python train.py --num_hidden_layers=8 --hidden_size=384 --intermediate_size=1024 --norm="rmsnorm" --rope_fraction=1.0 --init="normal" --lr_mult_o=1.5 --beta1=0.9 --warmup_steps=200 --decay_fraction=0.602 --decay_shape="linear" --final_lr_fraction=0.0 --max_steps=6931 --dataset="wikipedia_en"
MLP neurons of a small language model. Each row is named by its layer, matrix (gate and up: input weights) and neuron, and shows model dimensions 256-383. Each number is 500 + 25 x the weight over its row's rms, rounded and kept within 0 to 999. Numbers have three digits each. A neuron's up and down rows have the sign that makes its largest values positive.
A block is one neuron, or neurons of one layer that tend to fire together. Before each block is what it responds to, as a language model described it from the Wikipedia text at the highest values.

Year and century prefix
L5.gate246:459496497488483511496508501470538529507519510501518503541485503502549486471537492482481525491534501536485522518512523510479489525498512507521476528528496505473516495518508469482525513535510517522549524496512504475471557514479512507539458468472519525496506483514510472520482520489505536562514462453517473508500511542516533503482512472470476483507529479491472530498455457507524514459512
L5.up246:508536520492448493505500485536472527499512483499496516475450521535522491484538455523463509482523514558485498502459552490494534505512485507471504454505515496478555485507463519468441528470482498498498495538492526468488520464497477520518460453509488535499535521494495494512491517498473445522542510544503472505506519506484531510489487458501519524543472505506475497523500462509478490477491
L5.gate293:512527486508469517509507526534509497538462556468555518483466465503520490494502548448467539519510512486483507493516533580459504455497413489493512506486519485494541557487507478485522541496467511485529523482535522476410480485500471527489481526495506496500503533461512493541499484497526513512513492512485482502513502484470466478502506492499501539473513529510522508498514478506469512443519
L5.up293:472491488476459484483451507481497495484550518485507487509449511537489470490569539486473490510545507496463485534500514488520510528536482511501534496542541475493530440528512521494482497522471522492490513489506505530526482553481482484500499473496526526516512495481495509515516516519534508539482480567499505524490456511499486499480478520528484484502513494500557479516499479519532467508523
L5.gate296:489454474503492510487479479498516492515473500525494535524517505498522518485490459477479532478524486553507461499488486530499470508518507466501500486468504483491493508504495469497523520504517482535510521491517516456508528436513489523488526525426527528481488525481503500508531533568511498517496547467499563496492522491503490455505516456534524511502525490480534456541515459501525515468506
L5.up296:505541436485474513478526462492508476480487494502513429514520445492507504456489446508496477467532454486501465475472455487499465464534511512474524480483491492461500511520512537491498500476500516532477555512504531424519479498524469521500529550476502497470486488527483511512486529475466497488496520468503525514470501514484496486499503482518481502471452493518535501477500486503452522424490
L5.gate316:495512483491506463524491487500518449503497548498504502464536502520557536466552508438457519489505518508468506504481506481470524530507497471469475526459437530466503466530509505486548537463505486468511466534486476540533540474477482536522506523500507478493465495494541490533517528499513486501515530479496509481486484493518536471458465503504522517504512503539473495494525460534526515514512
L5.up316:475497521471508465512481494494474496509474490482517523484461540496522534521511504500468527549513505491540507474475483491455544487457480495489494562507540467485495516505508522481527497516513514509539452510515511470503493498499536541495468508479492547453467533529483525501504486483507485497500522461488442493489489465561534477500525472474443495526503481485465498493461461492490535496488
L5.gate490:560477484503496486507531516485483504504491518560525497471501498489489506424540450477527534540531540523522469516526510485530464507507503495553469524455509495467497498534478465452501477539457519505511504513487515518492527521495409488460508479509493500501507510489498519492481574500525477510472471473514482507535501507488463466469501447497492524475501506476520514519510506525473515547514
L5.up490:477518502500507509544503489519512486537461487529490533490511514461465468519489497439509501480544491497489493497517454452426532491501551488554492515493550472523515517494506528483503549457512498500477509520547508516471482504497457526563527507494512514477456499519467480504514516545467526494490530531490480561484512522515493472448488511521505481484506482471468484510511432528500521533498
L5.gate658:537510530494481493510507466457522504513492488510531498523547489534491493495514461503473483522542449508489515481456542532467475479525572537474495455522486559490474514517501511522512538490513485456500451495496515513484515497469507534512460497458541545534462503478485504520543507527531520480536495522491491494519461456543508508519503492514525509474501488478515512491508499522472490477526
L5.up658:508497507495514483497545486484495549466532522550501513503499472492466489456498509472433477502505485487516491459458526488484502465532542518518515463516463455505498488504483507466465492500492460562493509527493492503508497518529454484495509479482536533478513513500529491524506506512518444529508491490485457525477488507502449484503502545531538466491454493481490519488511498539441485473513
L5.gate831:489495500538498504554485501491533481490494497462574530499484498512575465489492508507459493519460505506464476514522502514531498450515487484529513494524462498485540494540462474469491512514509520486474499476562515463508504501517501535514515523495482532506502511509522475529492502520502519495458525507521489480528513521522472475559487492529481457498475540528457531461497468512494506487487
L5.up831:483512502472490525496479516463475555540495558492510483463523514465512466509459508517463493521521517490505490499463459489457484500515512481498510496486528514495517509460497515497501519543528459526476448513488469508483537467502546505470514499519521453505495497503519477469508465527504514508535473516484493500495572468510507479447513503501473537530461516487490494513468522515521484485526
L5.gate851:503517511540499496492482481486549507475483508510535533471506481534510527476506446467452526481495499503492476491468510507540531450480518496484505512477502462482464491463456479491468466510489498500536509517500566438531528477525512552492487503535507496488559474517517513547505478533520512506527519505484524479521513485514504500521497535472513514490490493454525461511522454506490478478487
L5.up851:523510491495525476487508536510512495476501472526460485519498459530479512512533450513506521533506522506479523510490489529514541482514508490502505475475486531521487477514525516434500482512435498549468530535469504536517500493516561463492494483474512462481514471485503465513486501517489536442481509485462472528499461511532478501485551493478501485478434499508527523487488499494498485540509

Year century prefix
L4.gate826:479496479509493444491480491487536512538511485490529540513474521454537500556488482480462500460534517485486505478498501532482519512521488487579461515476492498516530531487490491505486510490539476458469535502477541478563526532473500502519507490552511519498505500504493495499524499495523495507537494477475493482480471543489509510495485461499535520461490467480533466559515469491487491500480
L4.up826:529506469511472500515536469508504478538495486464516507505483493560486508504515499499521510505495509506547506478500499489514483514482523461539512506516504508477491472514486503471532534473468498539494505516490523484500474549518470473505491544510484506512479487499506502491561560531494510478508499494511472504521544521498482492455494496466476518534516465476495466520493526501485461517521

Award names and closing quotes
L2.gate129:524501507477493492519491490559475543523437440482532494484506519452514551508485496434478494523553548480529452495456499519525507503510483481523507534487551504541507499476502518527466536495489493502513461503522458506503510556524517508474519503550508533479534529534491481485453515525527478537475508506485442481488490473511473519485527517490495518516456432500437499483501511496473423470478
L2.up129:507461485473511507444533477527471499553488504521514542540496485466481514503481491503535521489548545469458484493496471487529500531474476493504492511510524518534481493567538526432524562484514520484494478512480498433494510439480544497515461451536523467535544516488526524539477547518518501506484468449497466471513525454523478490461506509478520486575465508490470479514483522478468488517502
L2.gate203:497468517523530561494507566460501473468443515538500463521507444474523461494478485508471533473517469479474464519533457471534480504504520527502534536504550494531475506520538507502505518483486469502470512446485480461500500498468515521475467499507467514441487507460519522515490506494502498501465526464488492495481453485489476546511491487509502512512506520483451475523537520522464486496489
L2.up203:505496529513513484458505521497482509498448528505501480508492441515517478457519492523459502538498495460511457498526463521503477516493519547522535470549531480515500547501554525495518515492465498484473509487492455511521550507469482532518477535510465516488509471474538543504513503488460482530475540514480505473494459483480482497544501496475509515525493498509471485503515471517501538508472
L2.gate357:519498541497501526490469502501519504493526521461499513539515492541518497511515424484505500508506483540476541501484486525522490505437487541470569484489530508486527522520454515484515541431489541513507516545464507487502474471530520509495506449564535484449520508489511536503475499502539507517493499477512566501497463495485483516519472506509469502483478489443479468487505500536522510460503
L2.up357:505531533506526460497462526503462548524483563539519498542496514526517457488518556496491509537495501496495474480497499516479476523528511509496486534493533505478510522514534492547549501491507527493505464494503500535529497467459492484507504469511517533528501484541496502491466516521505524482546528464484490491475507469500479522487533468475537540508451487506480474490501510469491499485481
L2.gate448:494500530525520507477464537549511493516441505483457486496523553501516481479492488514490529502500500485557551566493492519486506470485528497488503553515514490503488429574515519480478517480484503471462517508498523492549539492501506454531469493513494496504528508515462429517462502517503481557488507550488477509488546504500498508479500504502505523509544504516501495475505513517518459482527
L2.up448:509480532506486516485488530521501492488486480483483526503510507466502492426485478496474518485490500466534487552471462474474527560467489524509510483527512469483503477516497520487567500553516500485462545469501520506535532492514472493497507523517530455532494474498485502477457510487503462529500457521465443464510505504496538553462474482532504481548527519461434477507483498509486452491489
L2.gate603:457425484531518550493481507488485520477465511521493530519513441502504481499506500490446518517518479492510503510520483461484514489510462526489472485450496502520535481513490468520490515523497528509474490443492489457483480512551491495472480555474488500498490496508538488515495507527468490506507511491527489474497488517478459534503475504516494516452520476489563471533559491515495482523480
L2.up603:524501547532542472505481481509504528553470487523535482458510462523544476526446518512494541540469486444502471478463518528499469489508518490473457540494518480510504502471506526512490473502495516522446514499503515491432514502487501484520518491518533487513516497524520529559476558500494458539505540483536559472485510481472523495521508531526500510534511520475496497471503506483479498476450
L2.gate802:483528482489511508501533497526502459466493476497490528471485501492495511481477538499514499452501527541467505475495481524505466486500515519519547494501521487497525545498473498474523521479515509501466497490526451523471485482478513491512550507445507499458500509573509473511484499517471495468481470534485459486541505501537512444519526501522489485473445492508463455515500494533494544480534
L2.up802:475520552509466513534518516511446457524529488526479535500505491515523520476508491495521530485481495485474534496481516521504476511525507516560471501492466500537495494495495511525473496489479505530509475494505494514509494464490483498507507495462458484444476478498519438491478480517524536485516502485499483495546503475518522462497496523502514493560463527476476497515482534523517518480457
L2.gate846:536506463475485498488485545482544470524501517512504527485474490532487491507491507470507543510527479504503459504515511486491524489530493552463498465508551512494556506555497496517465508476506521503455501522470445512517519511504485577484501443484471505482531472492486503494482523519560551536513439503516508460462502462533519519474483496508461481432483486510484494484504500466509532494503
L2.up846:509470496492514488469509503470495495480467525478524374508542441524523509509429447498483516521528471529527512485531498512481483484488493498487466492518504510487517495506494512508493512519494505515522505514493502527469476484546515504535490496488529454488476490483531545473444517524532507508472481495545498486487530490504488480494522497518516496512485506529483500502513476474454488489541
L2.gate976:516472495559538506524501534463487456513498521474450498497510512492530527493487503522474483495519471508461498481466460508502486474520516512520519473503505469522500503431475524466489499499530525500497471551509575460502449519447511505519542527523464498518488491480461495513446505496475475490513543513514511497505493510528546559509480529483497499459458494502486521510517527520503502492517
L2.up976:456540461494504523455491517521500527532503477515517515487519503537494547442480510513546520519496497519470538501490482523500510490474501513476486475488456472514496500487491481517541493507474491489504501524508509505512511465494506445434507536536497539531485491492498494536497473505524502529520532477484518491524479513529480507520456487494508511432535443508484577526517466494528486495549

Year century prefix
L2.gate137:492520500515496463473535495495542466455569520475509503500517480518488514520489493482471495553494493523544473497505452520497504533482505491497516503517505503507501492534534476504458496519523521474489540469454487508501471499507502500509470461481505533520454478476522491505445504503477493503526482507493513485457448493493523522471521473519483475463505486489459478494495496474486540452529
L2.up137:493521470507499479490502484547513454495552491500467513552482512503525483514481487506478495435493525516487497522508510514481482496483504468464437484481515486542486501495495498494463481494500477483481495485495546511464506490503529459493479516509448461510502518424504497466461512472466482517508487521492491498464546516494486440507494494477483475528518464501513414464508498514503484507559
L2.gate273:474497472484535496504499455549516481458509520464499468521486469497504531545543481460472537498492530509497508447528507490511512557524511496499472517490481504519495474525522522515489456511510499530544494524519505477477500451538506485505479497504481475522493486468525498496489553487504535527495533490490512490447493517481500512478521453546505505505491485490472464483518481473482505491494
L2.up273:467511518505475489500473468504477496498510520523536532503488514550498500481462461475493498487491533550551498507542480549529458504460524524471538471471537487508525470555520469455489513461547519510480531483521509501499515447500510490505482491520506503553501577516522489535503523502502486506526502512477463495518472488507489502502510484499520488534499507488464504483502489471509463517534
L2.gate310:513526519503438492519524533477514498514515487491514529478482505515544491494490527503455490499531465500477532522470497515504539472504535480504506540513466491507532496523473543505502517488510518487522499549513518445458519489465470539468524488507488502565519480544475549450493542463528511475473497497474480501525457511529465489509497508508529528476486515529528495449474453507514498495497
L2.up310:517470486536532464506538514450453533509517466508543480520490491484505478527456530513504502546465438541510502486518509516517484540458498570513488527485527495493536509468546523508497480493492499524510482496549456539469496471497539526493527520529493496526485467490491479487489523513522470527528517500525495488512456527529494541542498487526462451515489502506480489499502489512486484510505
L2.gate356:521459492507510455486487521473537489498489466489465476570498465522504461461503479479497446492525473499516527484509497510516520495461482466540500495492473495471472474484483524527521554496479487443512502498476528480488496453440459451547484505458517482481520551479525518511528508501502502443499510525487495504509501495524499488540471503515477540537536481480469560511465517473506511525535
L2.up356:512465472541469429489504513486477489484494517500534477488502475456496483470516478481493504498507514471501513536514533498513478464509529499532474523471490554552514496467539452481482519483517516500498469485462527488506553486452549506524550526510531483475534506442505541523457469475497524489474479486475499542479523526509459482502523456535476502509518493475469489495479502485549450543488
L2.gate537:509505507560497512503541460517486506527511479446511491527489484517499482493525533447481526505526542482574524482498487483508536484489522532487539480521510457497545500531504533492455492498503477480492537497534506485516489499507469469535518458500465490449464528506471480506521514506506451545507468505481487503490539485515498518504527511524501501483515474505486451504520496485527470513534
L2.up537:483474541500498497522546464512465496515539558484500516482525565479515530454498505520510468482508503493494536476496502515518468523498531498517509500510458488489478504473458499526501509513496433485528501453467491530541513500536472464497480471507491465477513507463465455532507527505504427550514510484485494507492535517549506518483485545479516534471545473498509481486461514479537465551528
L2.gate583:518461451501538542520458490502512495527510478496526495492512515556512477466530504483438499517540480546506520480571510468528530527483530514454438512519520530473499488509522452495498511496503497494547541491490531522479514486476506473513482516467493508461517549501500509493489495512556468469470509509485450488463480526484502502512537534498502500495556489489478519487489520475528523467528
L2.up583:498508518471485518499510494488523534471512524487505544471513522501528524517509470493509551501482463516493513467483491484495520489491497522480501535519505502545509526514540514524525488526491549520477496539488476486444526466491504509492479483498491536511505533511491478496524485512424498518547452495543535462517515487504509497507528484555495481513487465506451500513478474560510515510529
L2.gate658:527487527517488505549501459522483471521457497469524517520493488493478551479538523458500509528490501491489519515530565513503475496485458499527488501486502493479507497530537541457499530485490483549526537509541510526490478487482504539503474532487508523518433473453542489488501497555539492459496505516513495513497538470504484502529520493519506478458519509472494443501534504481480525507472
L2.up658:561461452519541507500495515519519495470500529532492498518489493520501533457490505496525494515511531471519505476532489528496527516517487471504500475479549550460536536496501518513481492487504511492525517519504454491477515517480503527495518515499506498456472501458502531458446492523530517440523521515479502491515528489478478497458534485538463505476457484506504498465487486475477504533511
L2.gate996:522481490463479494509503471505484484502520538488528510524528493527524474500527458484512519465476548518557505458510523520482480509497501516491527482529468489472515507488550536475501491480467513514540522473482484504479436509463515489533502489492508495503471529429534442504489509486506506541495501462517513514465506546517496445510488490565509507479487490524499482479534480517516484510493
L2.up996:470486516524465477479546499514458503505522519497552539491503517485510496496537514485508516501491533488458499499488486500492508524557497542506505463497524491525546504524551500492491453486539522489492548519505509456455514524449519501530447470483470483480467503493501489472529492468493496523514464458489515493508471491508505505468516507510491478518487480528491485530504492550538490511506

Anticipating upcoming numbers
L4.gate138:496511460535483497518500503524499488471503508514521464502503495539536471497523487494488443439546523497505526521466485548453497488444495481523507496465548499511496476518502532489492485503512516478484505494479463521499530451462464503489513506511515519444471464422466503509486534493499497526519539488506539488453485496500492515479477507506499528510491483523465472480495488514535516444460
L4.up138:504447512508521559501486460483485486479497506533542494517465516505502470491445546482473500500579514470487531481529519507486498470501491475496499495479476519528488514489483496517514507497534505501476537514498479483496571488497500511493505513511485518457489449489488518471494496518512491509476541521541490460512494507480503484473424527512455489508482510489519523546535501473500526507510

Dates after month names
L2.gate9:505503447507528482465539556488518509495510462493486461536525514514513479498465508494556490472482522466502468485456520525489456500490526499506483540527465477559500488526526481500505552464477487513460476466476486528537521467514471488504422489519542513500504489497470546472475505502521526487531510477478495479520516498509485549482498486534514548493511517511458518496510502463507530497491
L2.up9:506479498472521486513487474495497485463522492500492510531474481523514512521514490502487483457501476452503532499518525528527494513508499505502533491540484479531500520490508533485504487437508494487471493493503474519539480521493470484509490491529495499432453456504470522497490484513479521506508513475553506491499481515473476527549493521521502475492472499503541467521518489500488515525463
L2.gate372:523499517496502512504489506500474500491503491501505442548485497501473567506489479458509506500514525472467507514472505490500495479503486516493523524460514503528460505486492476471459476484488496478526505527521513504473520456475505526497565487499472484523510482472477453497540505485538515487503544485510479516514478476460506505528529489485502513492477541527540524515518508420463507487485
L2.up372:512507494517515526515468570491471547497474493508507472472506514494515477532536479482514526477547495469527530528529435496523488504522506533523475498527494498535483529492550511479495488552504468438481469515517526503494517502451494511474438509504483508506507527554467489507492522512475504514524506440495497513490508506492471467512493512496510493515504474466517473527534503509552485537510
L2.gate421:487494500485468512517460510459487509539524514519501510553514529462536537495485474453481527494499496478503518525566514476500479478496562525481486473498501502536482510494528500486484474455451521450505511516478518480474504490462487502498475515470516541554508484486463552470486529479544512474520497467507528512495537482543486504497549532534481461485483544487514484503481473560504475418461
L2.up421:487518499499502478535490487520470494454508477528517511498498525475495499507494481472509499506510519500503487474567475510513524553510468544522483507494518488536500505504511463548516515543486517486576520514523518490537483493539507467538478505499504561501528472450499512451475464473499498492542506541531509488506508526502497483497494506499502524474516521465499491503502502481498505477514
L2.gate425:463470519504478515492487540464477479452488525500495527480503512511498474507511498473478521490506509502528529475506512519534531502508471458506466534511504435499478509480513506510478488517471511524498543527487469515515446522491485496475478486483494516500495495473520519485508502451501492468484513481494479523522512497476464488515494523488447521507506485480505491487513496470498504488463
L2.up425:500522478493498515483519516482486482473517511472516507479486531532479509497486473519486424475511534485528521481535501503476497463509543490503495459494475467519476500436497452498509489481514506488508511493473451529503507513546505533436467452491520520517516479560520518478521510458510487470486481522495472452513531537543509475507485538500467514495485508524525492488509477492511493457478
L2.gate471:492519489480505530507497498506495495490491473492468468508502528499502539492488512511509492517492541529496497492490452524528485483514516467486457497487505510493498504487560515484466510529515565516499510523470542482535496451504511491537480490475514501518479464492496520532483511531471496488511502489513502517545432479517508482528493536476488477510485501472471529506491488493456549492527
L2.up471:480513536537526496480495472545533518487502473488478516473528458477508449563469541525539545495498497509548502487487500462521503517530496456463463481503507513529548491500445484487478493467487514497489462504476497509519508483442515508526477508461490502543516482510509459475516505516496491487481504476518530470566487491510494491546438517533528468503491487501485490501462505534493529501471
L2.gate501:545491495492485470472507507507481460485499490530526504489546469517494502547496513497489526476504516528533518503521506500481475519524498500485531460488473535559495514481528503526528470450512492519538513502516520466456523501517490511483501491485499493468520487481461472448525512491512570550488485492561473492523492519508502498481487499522484493534487501454459466495488522452454529500506
L2.up501:515497513502507482537528496467492483493527463525508522479523498531475481551486513530471491522508508492537552475505502493493470472524479527478504477516452502539491505517505508477489522515462448491517512489530491493519495491457508511493525501510460535442471489491468456488484509488477511486508500463542487507515513497521514495545512527495515508510505532498461487473532516488492507486517
L2.gate624:488533501470566526485459471495536489491532529570453463543464514502482517502497492482515483516510456509454515487494503494536497504472522457494482454525471497445510503455533567493502481505488494493510515504479527526550502532460544529458503490490520470491543501477504499535538540489553547488508500489527481427441518496516504464528446495507518498486496509511482487489473498505553524512485
L2.up624:531496501533511474471497507507489467457463469520511533470513497513486496507490465482491510457493490533499536516521529483526465541507522521469462445483503468494478481509530502484507518538449529501489521486530501507504493523521530506468483489470505511504493522480539423526474504449513488489512482496539503511462492483491499505479481492537497537536500484491519511466511541490495525495506
L2.gate758:484475507480552506502485479491465507505505450476494449526504502498494508531514496500514488511489485465508519459543522543527507451524473476500547514491480542534500516503494517475537520498525503537525503489496491530515508507493509524510489492507504488555513477522510508499525544535539499549493496471515519489491506507503522452542512511494505499474497483493516505549531532473491498520499
L2.up758:517508469435514535463499564448486471497566489484488511502501480486498468506538529499527512475503514523501526475515506517476474463538484479506489552513482506465515538447481539458519498457524518493518524507486494535466506552536507523508527540486524509486506488512537519521528519515469468480514472449475471485493502520481488479518454522499521543479501468470523499480504532453434504510504

Completed head nouns
L5.gate1:552456500510509472507522518491494517493506464520579526485520527538524476482506470476493520511490521483477510472530500499548485464502473517476527483501483491539453526551475491532502477540488474483447497540510514514518542490484481515490502499493492455499462498489507510500523506481464557531536516488526487525514474512502496501493518532513444461520455500502457527497514513502530502513495
L5.up1:533503511518512491507500538506529537486472476503487521513526541528470495476532469516487464481523500497504510514563482506481512484493533473516490486492470477508504538481486510548462535487513534480527498542491501539526557493476554508520514494468482488525497477484546467521502517539470535492489549517457496504502524515466528485497500519497531501520479451505527539528510520545518498541477
L5.gate70:525487523500478504523477498525497431507502498492541502465495525505466471461502481487533525511497464545518494503440499477503527518442564461516522489501476524526487484464502509504477511533523518520511487517516509512534493466503523469522503510502510536540477512531488493542481532492490534489503501461510491483484542540538496493446496482522523535491523504520493487502527474495510477503549
L5.up70:493496535518523452532491503483514519484521509485455496517529488565482522476546503475516530512508452491488545537476485489479511495517544507524538493496481532502523492494478538488509490497501488538472517515490471490466497480449480468470482535496528446493473499506491479505501494489459484515501530499479489481508498494484504508498517481518538501505452528497488451512516498530475445510541
L5.gate599:499531513499486509532506499524473535511527501542526466525528471477482488524504500483463516507515511493481539465498493516511511495458497503480556472527498496515498512544485437467528455500476485508461463511522460530517506480482496531484490481490499471427496477524482524468497510526538488467526515514512523513499513472511529478473492502476480541467485488529471502484454517509492483525484
L5.up599:522513514520485519455478476498515526503508475466508529499473512487489480548505544482515507499490548495509500502534520501465500520505504486488497500496487472528513532517530493497490525493532455496551506501528497499486531511497491501478512478533534481484484494537488475536492500518473489484473519545462465554508479488503505529491474489557515506476453507512508496518522545514447457547510
L5.gate649:558479466473523522491524511516517475519514521526519554521500485475545504487484486496519501528553465517473501458566484440487507496513479549489544508444477471536477516501507507501493478478518511491477497498499569535557472465530519528502533477480561484482514507535456496488477494516504503542479527501498487461476483545486501488544497501512482496526494486539477537484497520471439497519489
L5.up649:481482525534473514481473542505480474510526479513464483456526520482477487529482522545506527470553492509506508482481474487508419493482528505533511480529503484557491483471527516473535495485516481524472500527514563475488517583491520484514526523517487459465486494491475493472542551492486495497498550453514470469552487498505517545500479506495495523481477501514449494515515515501520482462531
L5.gate677:512510513540501488498528441473471479472498471500513493478507417533521498462539497475479476488512512487494483523489493542508470524459490467512491504549465492534514458499537517503514483486495510485471486487532483493519483518470495468486523441508503526501534523496500471503496491480479463527523497511505511541559566495519491474492499521549550513510486560470467474476489516483497504512520
L5.up677:496487474463501443533511500514519522479524494518558509496463496510525486548531462475491432503484476519506483494527524542538498488501500506508529523522508484485527531498475513478499490478479518526454465491533466501500486472481477545506480479504520519515522460552532523523493521510463490493513521492548513483501503503515515491529503520510512466498492497471493468550563515484476519510512
L5.gate900:486465485515508526550525515481487468484528472496511503517475538536530491542451496504505503473502495447484497463489528501522482488488503501494504468513501494554510512502500468508537549508487558495468482471567521494476495490459492482501521428542486492526521497504482476509493535498532532528498519484538523520566470536463459475540480508502489505480486489464500516465501526488494485515478
L5.up900:476470484519515500488516518498496479477501484520514484481453491511490520466527524548547530464523498525526499523517454485574483509483549537474448497534488518542545459509499522525495517511489550509496522500510511537526509514471521499502513496502505503492483492521526529470527516489434527510516518527483487519501480478512535494527497534528503541470527465506463503503491507538460461495519
L5.gate955:497476461527480491558498516488488532500484479470540516429484449457516455439495522504513500491492518517530525523504478504522495492531531474542496471498450469562493473456495490551467475486476535505484494452524515524474528538531518485454478475490483487501472511509491485491507476496514501500498522488506530490478484496490513474527484487496490489478498545513503493508495508537511556513483
L5.up955:483448481497453560541464511480510531506479537476517536537476554487568453452526520521536486490458497515477515508493524533505504468425534435494486517549497518455485507479513492515508499512469472498518530505507497520489502475487482479503447503512510441533540501479478489509516526447485504484478508534513508489468534517471494482505499494521507514467505493496553510495503551497469513484512
L5.gate1023:475425518481480526498532559525459476499482441502476523490511433501514522487500531507537471469521462517517534559496472479489501473457538480510475503519470491536493526488492477495516432520512506475529521499501499537525471497466476506520490501501496505480533522548503444530516541522478535508486506506431517489514557479496538508507490496536526491484508508512522507505484557483438523494524
L5.up1023:520495480478505486511511516487473520515480466491540508484531486513532470488488459488498480515542521505508523509498466476541470517509482511510460489511493466514527541482486510493501450484470514508488548482479471485537499490506461496486475495494487483464522534507506500511522488505481558493478544463512492503546558487519529508530480539511506503494517501476487537500502518491432503492484